{"n_layer": 12, "d_model": 768, "n_head": 12, "n_kv_head": 12, "head_dim": 64, "d_mlp": 1536, "vocab_size": 44134, "activation": "geglu", "norm": "rmsnorm", "norm_place": "peri", "norm_eps": 1e-06, "positions": "rope", "rope_base": 10000.0, "rope_fraction": 1.0, "qk_norm": true, "attn_scale": 0.125, "bias": "all", "tie_embeddings": true, "parallel_block": false, "extras": ["capped logits"], "init": "uniform", "init_std_qkv": 0.015, "init_std_o": 0.00306, "init_std_up": 0.015, "init_std_down": 0.00216, "optimizer": "adamw", "lr": 0.000844, "beta1": 0.9, "beta2": 0.98, "weight_decay": 0.17, "lr_head": 0.00683, "warmup_steps": 341, "schedule": "wsd", "decay_fraction": 0.843, "decay_shape": "linear", "final_lr_fraction": 0.1, "batch_tokens": 131072, "seq_len": 1024, "doc_mask": true, "train_tokens": 837600000, "steps": 6391, "dataset": "wikipedia_en"}
MLP neurons of a small language model. Each row is named by its layer, matrix (gate and up: input weights; down: output weights) and neuron, and shows model dimensions 288-351. Each number is 128 + 24 x the weight over its row's rms, rounded and kept within 0 to 255. A neuron's up and down rows have the sign that makes its largest values positive.
Before each neuron's rows is what it responds to, as a language model described it from the Wikipedia text at the highest values.

Possessive determiners for people. Possessive words like his, her, and 's before a noun tied to a person, such as his girlfriend, her arm, Yunho's debut.
L9.gate731 [144 120 118 135 126  95 153 160 131 197 155 126 116 140 109  76 137 121 128  80 141 135  81 144 132 108 140 112 112 131 144 117 159 138 141 128 150 146 136 144 149 125 135 131 112 123 128 111  94 146 146 150 196 134 113 152 142  99 151 147 102 132  92 121]
L9.up731 [ 83 140 124 174 116 115 144 167 116 128 137 108 108 120 114  93 141 118 115 126 141  88 127 112 129 153 103  91  85 124 166 152 114 114 128 113 153 118 125 129 180 113  95  94 142 166 140 135 101 110 126 147 140 144  96 116 142 166 109 136 119 146 146 131]
L9.down731 [108 143 110 174 117 102 176 153 112 117 140  95 119 129  86  86 135 111 109 100 140 121 100 126 137  91 159 146 122 108  72 124 145 148 119 127 129  87 117 166  87 154 139 110 112 134  98 113 144 153 130 141  94 153 125 119 144 124 136 107 137 138 153 100]

Mid-name and list-entry tokens. Interior tokens of multi-part names, dates and scores in lists or tables, such as the of in University of, 29 January, 1992–1993:, 0-3, and ==== subheadings.
L8.gate1121 [159 146 153 143 109 104 105 120 116 133 159 107 129 161 150 141  68  83 104 191 147 139 107 166 126 117 125 119 131 130 109 135 120 156 124 184 129  98 139 104 129 111  99 183 102 128 144 114 112 115 140 138 138 104 120 197 127  64 169 131 105 157  99  71]
L8.up1121 [106 132 102 133 172 106 123 113  90 102 111 140  70 101  85 155 147  94 107 154 102 145 150 117  97 161 174  97 173 128 168 133 112 126  95 132 131 140 108 106 153 129 151 125 121 166 137 118 165  99 132 117 139 161 124 102 142 131 101 108 118 160 120 102]
L8.down1121 [113 114 123 133 126  98 174  87 139 117 144 106 156  82 131 112 115 166 158  90  89 113 132 113 156 130 133 127 137 177 136 129 133 113 130  99 136 151  97 143 113 142 134 108 157 109 111 144 130 126 127 129 148  95 131  91 116 178 105 135 136 116 130 149]

"of" in proper titles. The word "of" inside proper names of states, titles and events (Republic of, Duke of, Battle of), plus table separators after percentages.
L5.gate498 [145 160 131 123 114 135 147  96 130 139 178 143 134 150 113 152 107 184 121 136 117 145  97 124 105 139 137 103 107 119  97  78 133 158 115  93  49  96 130 150 133 131 106 131 151 130 147 114  85 140 148  82 127 122 169 130 139 118 133 126 178 143 154  91]
L5.up498 [145 129 127 155 128 142 106 151 136 102 119 115 125  86 126 146 150 145 136 141 159 148 106 135  97 149 150 113 106  95 117 147  86 110 208 148 141 129 125 129 178 120 110 139 142 145 103 130  95 126 150 148 109 153 133 141 179  88 172 136  98 125 161 155]
L5.down498 [155  95 107 107 120  83  95 172 118 100 158 149 141  81 192 155 139 151 139  97 175 136 134 133 148 105 109 150 182 125 115 122 107 119 128 159 175 152 137  87 149 132  81 143 133 113 119 115 137 165 110 173 141 136 103 144 153 126 129  93 100 175 107 170]

Start of proper names. First token of a capitalized proper name (people, families, places, organizations) after the, a table bar or list dash, e.g. Herrera, Conway, Keith.
L5.gate940 [123 122  92 126 111 116 115  80 167 109 124 101 134 183 153 137 137 119 107 121 141 110 122 157  78 182 126 162 132 130 103 116 117 138 133  91 126 133 118 107 123 113 143 146 118 117 139 157  89 142 143  85 149 117 110 127 161 132 123 126 149 161 144 112]
L5.up940 [126 135 125 129 120  92 152 125  98 123 111 102 103 117 146  72 139 138 146  85 155 137  79 143 151 149 113 143 119 105 109 130 112 160 160 132  78 105 140 113 102 142 156 142 149 137 147 146 128 130 111 125 117 117 140 101 159 173 122 105 152 175 122 124]
L5.down940 [139 137 133 110 126 126  96 103 123 127 122 153 155 143 110 126 118 103 108 145 156 135 134 102  95 159 109 160 142 128 116 142 117 106 150 128 160 129 112 151 140  99 129 130  94 112 136 148 156 138 145 120 120 102 107 112 122 120 143 122 146  94 143  90]

Article subject's surname. Surnames or their final word pieces naming a biography's main subject, usually opening a sentence or paragraph before a verb: Bailey, Hitchcock, Gomez.
L9.gate505 [110 142 107 118 110 143 113 137 168 131 167 136 156 132 113 113 134 127 107  97  86  96 109 145 152 145 121 112 123 126 176 110 135 136 180 126 100  89 104 144 130 131 131 175  91 106 165 121  97 154 133 138 124 102  96  73 101 133 111 132 167  84 141 133]
L9.up505 [119 139 137 152 125 174 155  98 146 116 206 160 133 143 120 109  90 115 137 100 140 109 114 154 103 121 155 132  99 142 130 143 157  87 188 111  69 144 149 130 113 125 130 146 119 113 120 108 137 164 106  97 143 105 124 108  87 100 144 129 123  94  91 103]
L9.down505 [125 152 100 125  88 106 136  88 142  92 119 143 159 143 150 117 115 107 147 113 105 129 137 124 115 139 103 185 157 134 110 177 155 131 144 137 135 135 123 112 114 122 121 128  94 136 132 125 121 120 106 146 106 104 135  68  91 146 116 124 118  84 137  94]

Names in listings. Person-name pieces, often a first name or initial, inside lists and credit tables of names, such as Norman, Lee, T.
L8.gate554 [103  98 105 120 136 173 152 124 147 138 157 163 100 133 108 129 118 125 176  83 187 132 155 119 131 103  95 129 113 169  97 114 102 161 166 138 130 177 149 129 136 101 139 137 148  88 118 127 154 121 180 145  72 143  73 126 120 156 165 105  79 164 125 168]
L8.up554 [177 163 125 113 120 121 138 113 138  91  88 153 143 144 132 114 111  93 134 141 117 158 139 110 140 166 150 106 103 111 117  97 124 128 118 166  92 180  97 103 127 159 137 133  56  93 114 123 127 131 118 161 143 131 157 112 135 133 101 106 144 109  99 114]
L8.down554 [ 87  93 111 118 143 136 125 120 150 155 172 135 132 123 120 144 174 148 139  84 165 146  97 142  94  67 106 108 118 152  89 154 133 102 120  87 122 152 139 128 116 102 135 147 215 148 110 143 163 147 154 144 106 114  81 157 119 159 111 112  99 128 122 153]

Start of multiword names. First word of multiword proper names and fixed phrases, mostly World (World Cup, World War) and African (African American, African National Congress). Also European, North/South in place names, and heading words like Professional career.
L9.gate1113 [110 160 141  95 128 152 147  92 128 107  81  93 123 136  92 136 137 109 116 129 121 152 153 138  77 153 112  90 120 154 139 100 136 138  88 117 108 141  97 126 100 109 121 150 142 121  92 171  96 111 145 109 116 194 147 137  96 124 164 110 109 125 133 131]
L9.up1113 [141  93 159 109  93 178 121  99 121 103 112  99 153 136 159 162 149 136 130 182 110 146 118 139 149 119 104 122 127 122 114 140 160 145 119 129 157 138 104 157 149 135  71 165 166 162 126 147  86 159 122 138 132 145 141  91 119 169 156 148 113 152 172  86]
L9.down1113 [ 95 113 116 106 155  97  82 120  67 120 139 151 148 126 127 131 102 149 101 116 149 119 156 113 124 130  68 125 104 128 107 139 114  97  87  57 101 120 147 138  76 119 114 127 120 147 123 131 149 136 117 160 143 158  88 159 165 102 131  93  98 106 120 130]

World/National name openers. First word or fragment of a multiword name or split word, e.g. World in "2013 World Championships", National in "African National Congress", sp(ruce).
L8.gate1431 [132 108 108 144  88 158 138 117 141 148 188 135 133 142 122 137  87 141  86 101 122 145 155 139 181 115  66 146 124 111 126  72 159 125 175 143 118 151 149 114 153  89 139 135  94 155 118 101 125 157 118 148 180 117 138 150  99 145  77 169 144 127 119 125]
L8.up1431 [133 117 169 142 111 116 141 145 150 108 113 132 129 126 146 122 123 135 152 145 124 121  91 128  99 107 107  89  96 106 146 154 139  55  97 162 108 181 124 102  73 125 130 116 147 117 134 138 102 111 111 184 100 193 115 102 127  99 114 119  91 116 123 143]
L8.down1431 [150 148 129 127 158 109 115 143 119 114 108 119 144 134 120 106 100 110 123 123 160 129 135 137 142 126 143 182 129 112 107 176 142 119  99 119 136 107 122 140  96 204 116 158 151 166 138 119 164 138 165 134 120 161 148 121 114 131 131 147 159 102 138 109]

Championship region adjectives. Continental or world words opening competition names, especially in athlete results tables (European, World, African Championships); also nationality adjectives and names in sports tables.
L5.gate237 [153 144 133 140 101 101 108 102 118 126 164 109  89  84 121 126 107 133 131 113 101 107  96 131  90 178 103 128 103 132 125 146 185 120 135 130 100 140 159 128 114 113 154 148 126  77  51  98 162 145  98  84 101 112 157 131 128 152 110 113 147  84 158 111]
L5.up237 [122 113 161 145 169 120 124 145  92 133 153 128  88 114 104 127 135 120 134 110 165 129 134 140  77 121 123 115 144 144  95 136 125  83 149 103  97  99 120 160 149 135 110 135 123  99 108 122 178 115 109 148 112 134 132 121 164 161 122 159 129 148 134 121]
L5.down237 [118 113 131  96 132 144 139 134 157 116  87 139 150 176  95 137 113 122 114 158 118 127 126 154 135 114 146 105 163 131 126 149 129 109 116 133 119 114 128 123 109  96 112 140 130 165 152 115  83 128 152 160 105 138 138 106 152 130 139 142 110 155  98 127]

Noun after a possessive. The first token of the noun or noun phrase right after a possessive (his, her, 's), as in Wang's father, his début, band's tenth; also CJK name characters following a romanized name.
L5.gate1207 [ 72 106 126 184 123 115 116 184 118 130 142 116 107 124  99 139 131 149 168  89 134 134  73 116 151  63 124 136 115 135 151 118 123 124 135 117 149 128 154 114 139 141 104 165 131 149 127 101 124 152 116 142 144  96 177 125 115 128 125 130 120 155 111 133]
L5.up1207 [150 155 107 115 124 103 184  89 120 163 142 159 154 151 121 134 108 130 123 135 126 123  79 113 105 157 162 132 130 111  68 179 155 129  97 129  96 144 133 129  96 133 130 113 110 103 122 120  91 121 132 129 147 126 110 129 122  89 145 100 118 146 112 125]
L5.down1207 [ 98  93 121 170  96 168 112 182 170 127 123 115 122  70 137  94 168 128 168 124 107 135 130 130 163 104 129 111 130 153 110 103 106 111 104 138 151  79 145 144 162 163  96 182 118 163 158 125 159 139 121 143 102 120 113 104 120  93 110 124 118 145 136 125]

Slot before a name. Tokens that come just before a team, person or item name, mostly table-row pipes, score dashes and list colons in sports results (| Ayr United, 1-4 Ajax), plus some prose words (Professor Paul).
L9.gate525 [153 123 110 157 140 154 134 141 131 109 147 128 115 125 154 115 115  92 114 101 123 131 159 118 111 135  79 118 107 127 103 124 166 119  99 125 143 124 117 142  78  69 127 132 118 125 166  94 121 135 134 153 157 106 116 144  99 168 129 133 114 157 145  96]
L9.up525 [138 114 162 153 102 124 113 135 117 106 127 151 125 145 147 111 126 147  92 147 115 120 125 133 134 114 120 150 122 142 186 103 143 108 147 114 157  76 133 127 169 114 136 134 140  98 123  84 125  83 112 131 117 123 125 142 114 150 110 166 149 177 111 130]
L9.down525 [164 119 180 117 151  77 122 103 121 135 120 113 131 129 130 104 152 153 117 108  91 157 106 125  96 141 123 100 147 124 130 135 113 144 128 119  68 119 102 135 143 150 127 133 147 118 112 119 106 117 122  99 134 142 111 133 122  90 142 109 124 129 156 142]

Possessives and name fragments. Possessive pronouns such as his, her, their, its after verbs or prepositions (won her match, win his first); also middle pieces of split names (Chung Hyeon, Hu Yaobang).
L8.gate1028 [113 130  75 142 138 133 154 179  97 171 133 183  97 115 114 114 128 136 122 131 129 132 148 112 153 113 149 117  77 132 152 131 130 164 114 166 149 126 172 155 117 115 133 119 118 107 106 123 100 134 171 145 149 144 128 107 132 108 144  75  93 107 116 101]
L8.up1028 [116 138 111 136 128 106 119 117 165 164 128 152 138 122 151  83 123 123 161 190 156 127 142 136 109 124 150 141 101 135 161 130 144 172 113  87 151 157  83 127 130 157 132 143 146 105 108 138 117 138 114 122 143 138 143 115 181 106 138 119 149 134 132  99]
L8.down1028 [121 144 176 118 122 109 114 125 149  72  94 108 145  98 171  88 143 137 138 130 129 122 133 137 122 143 128 133 172 103 132 100 138 143 125  97 149 124 175 100 139 148 115 164 119 123 111 109 130 151  72 161 128 151 110  86 104 122 132 124 113 141 127 141]

Kin nouns and name endings. Kinship nouns after a possessive (his son, his brother, her sister, aunt and uncle) and final word pieces of personal or company names (Jel-ar, Arkhip-ov, Bark-ers), plus some table-cell entries.
L8.gate402 [ 92 139 161 155 141  86 154 129 138 126 154 159 149 121 121 117 147 149 140 125 126 130 154 141  94  81 137  84 103 147 108 125  98 167 130 140 202 122 121 109 116 149 142 155 115 127 115 153 184 140 134 175 117  84  98 130  99 110 112  99  92 152  97 125]
L8.up402 [140 137 130 125 114 174 132  89 135 155 149 144 164 137 170 152 112 163 133 155 124 157 139 128 104  93 102 147 115 129 114 146 100 177 117 167 135 112 145 100 121 104 134 131 135 133 143 119 121 157 105 120  87 159 108  86 127 176 162 136  82 116 173 156]
L8.down402 [163 116 130 119 126 154 110 105 137 117 130 121 139 135 114 152 123 151 136 121 135 128 143 148 105 131 141 123 148 156 123 162 142 101 140  97 101 168 124  85 126 112 135 120 135 112 116 137 107 122 141 136 105 104 141 144 153 109 110 168 121 147  76 144]

Proper name pieces. Fires on word pieces inside personal and place names, often a surname or a repeated name in a list or citation, such as Schro(eder), Cas(elles), Ober(oi).
L9.gate270 [122 112 110 151 130 148 133 163 151 135 170 147 129 136 130 126 105  89 130  78 137 137  96 143 114  63 107 144 147 125 151  93  86 119  93 141 105 150 192 148 126 119 117 131 122 152 113 107 184 131 144  98  97 156  81 101 106 130 109 123 111 152 140 183]
L9.up270 [104 122 115 107 100 140 111 101 146 121  92 177 124 117 157 134 131 146 154 129 137  91 160 121 121 152 128 126 135 134 129 126 141 111 150 154 124 133 169 155 124 145 108 154 147 109 146 141 110 119 130 168 101 127 146 148 117 151 126 142 165 109 104 101]
L9.down270 [136 133 136 119 123 116 106 122 147 149 144 105 125 122 151 131 143 135 139 124 164 125 135 107 111 112 144 151 108 173  76 118 106 120 103 128 174  99 129 153 155 149 118 133 146 130 130 122 154  83 108 112  92 113 117 150 136  97 120 123 155 129 110 139]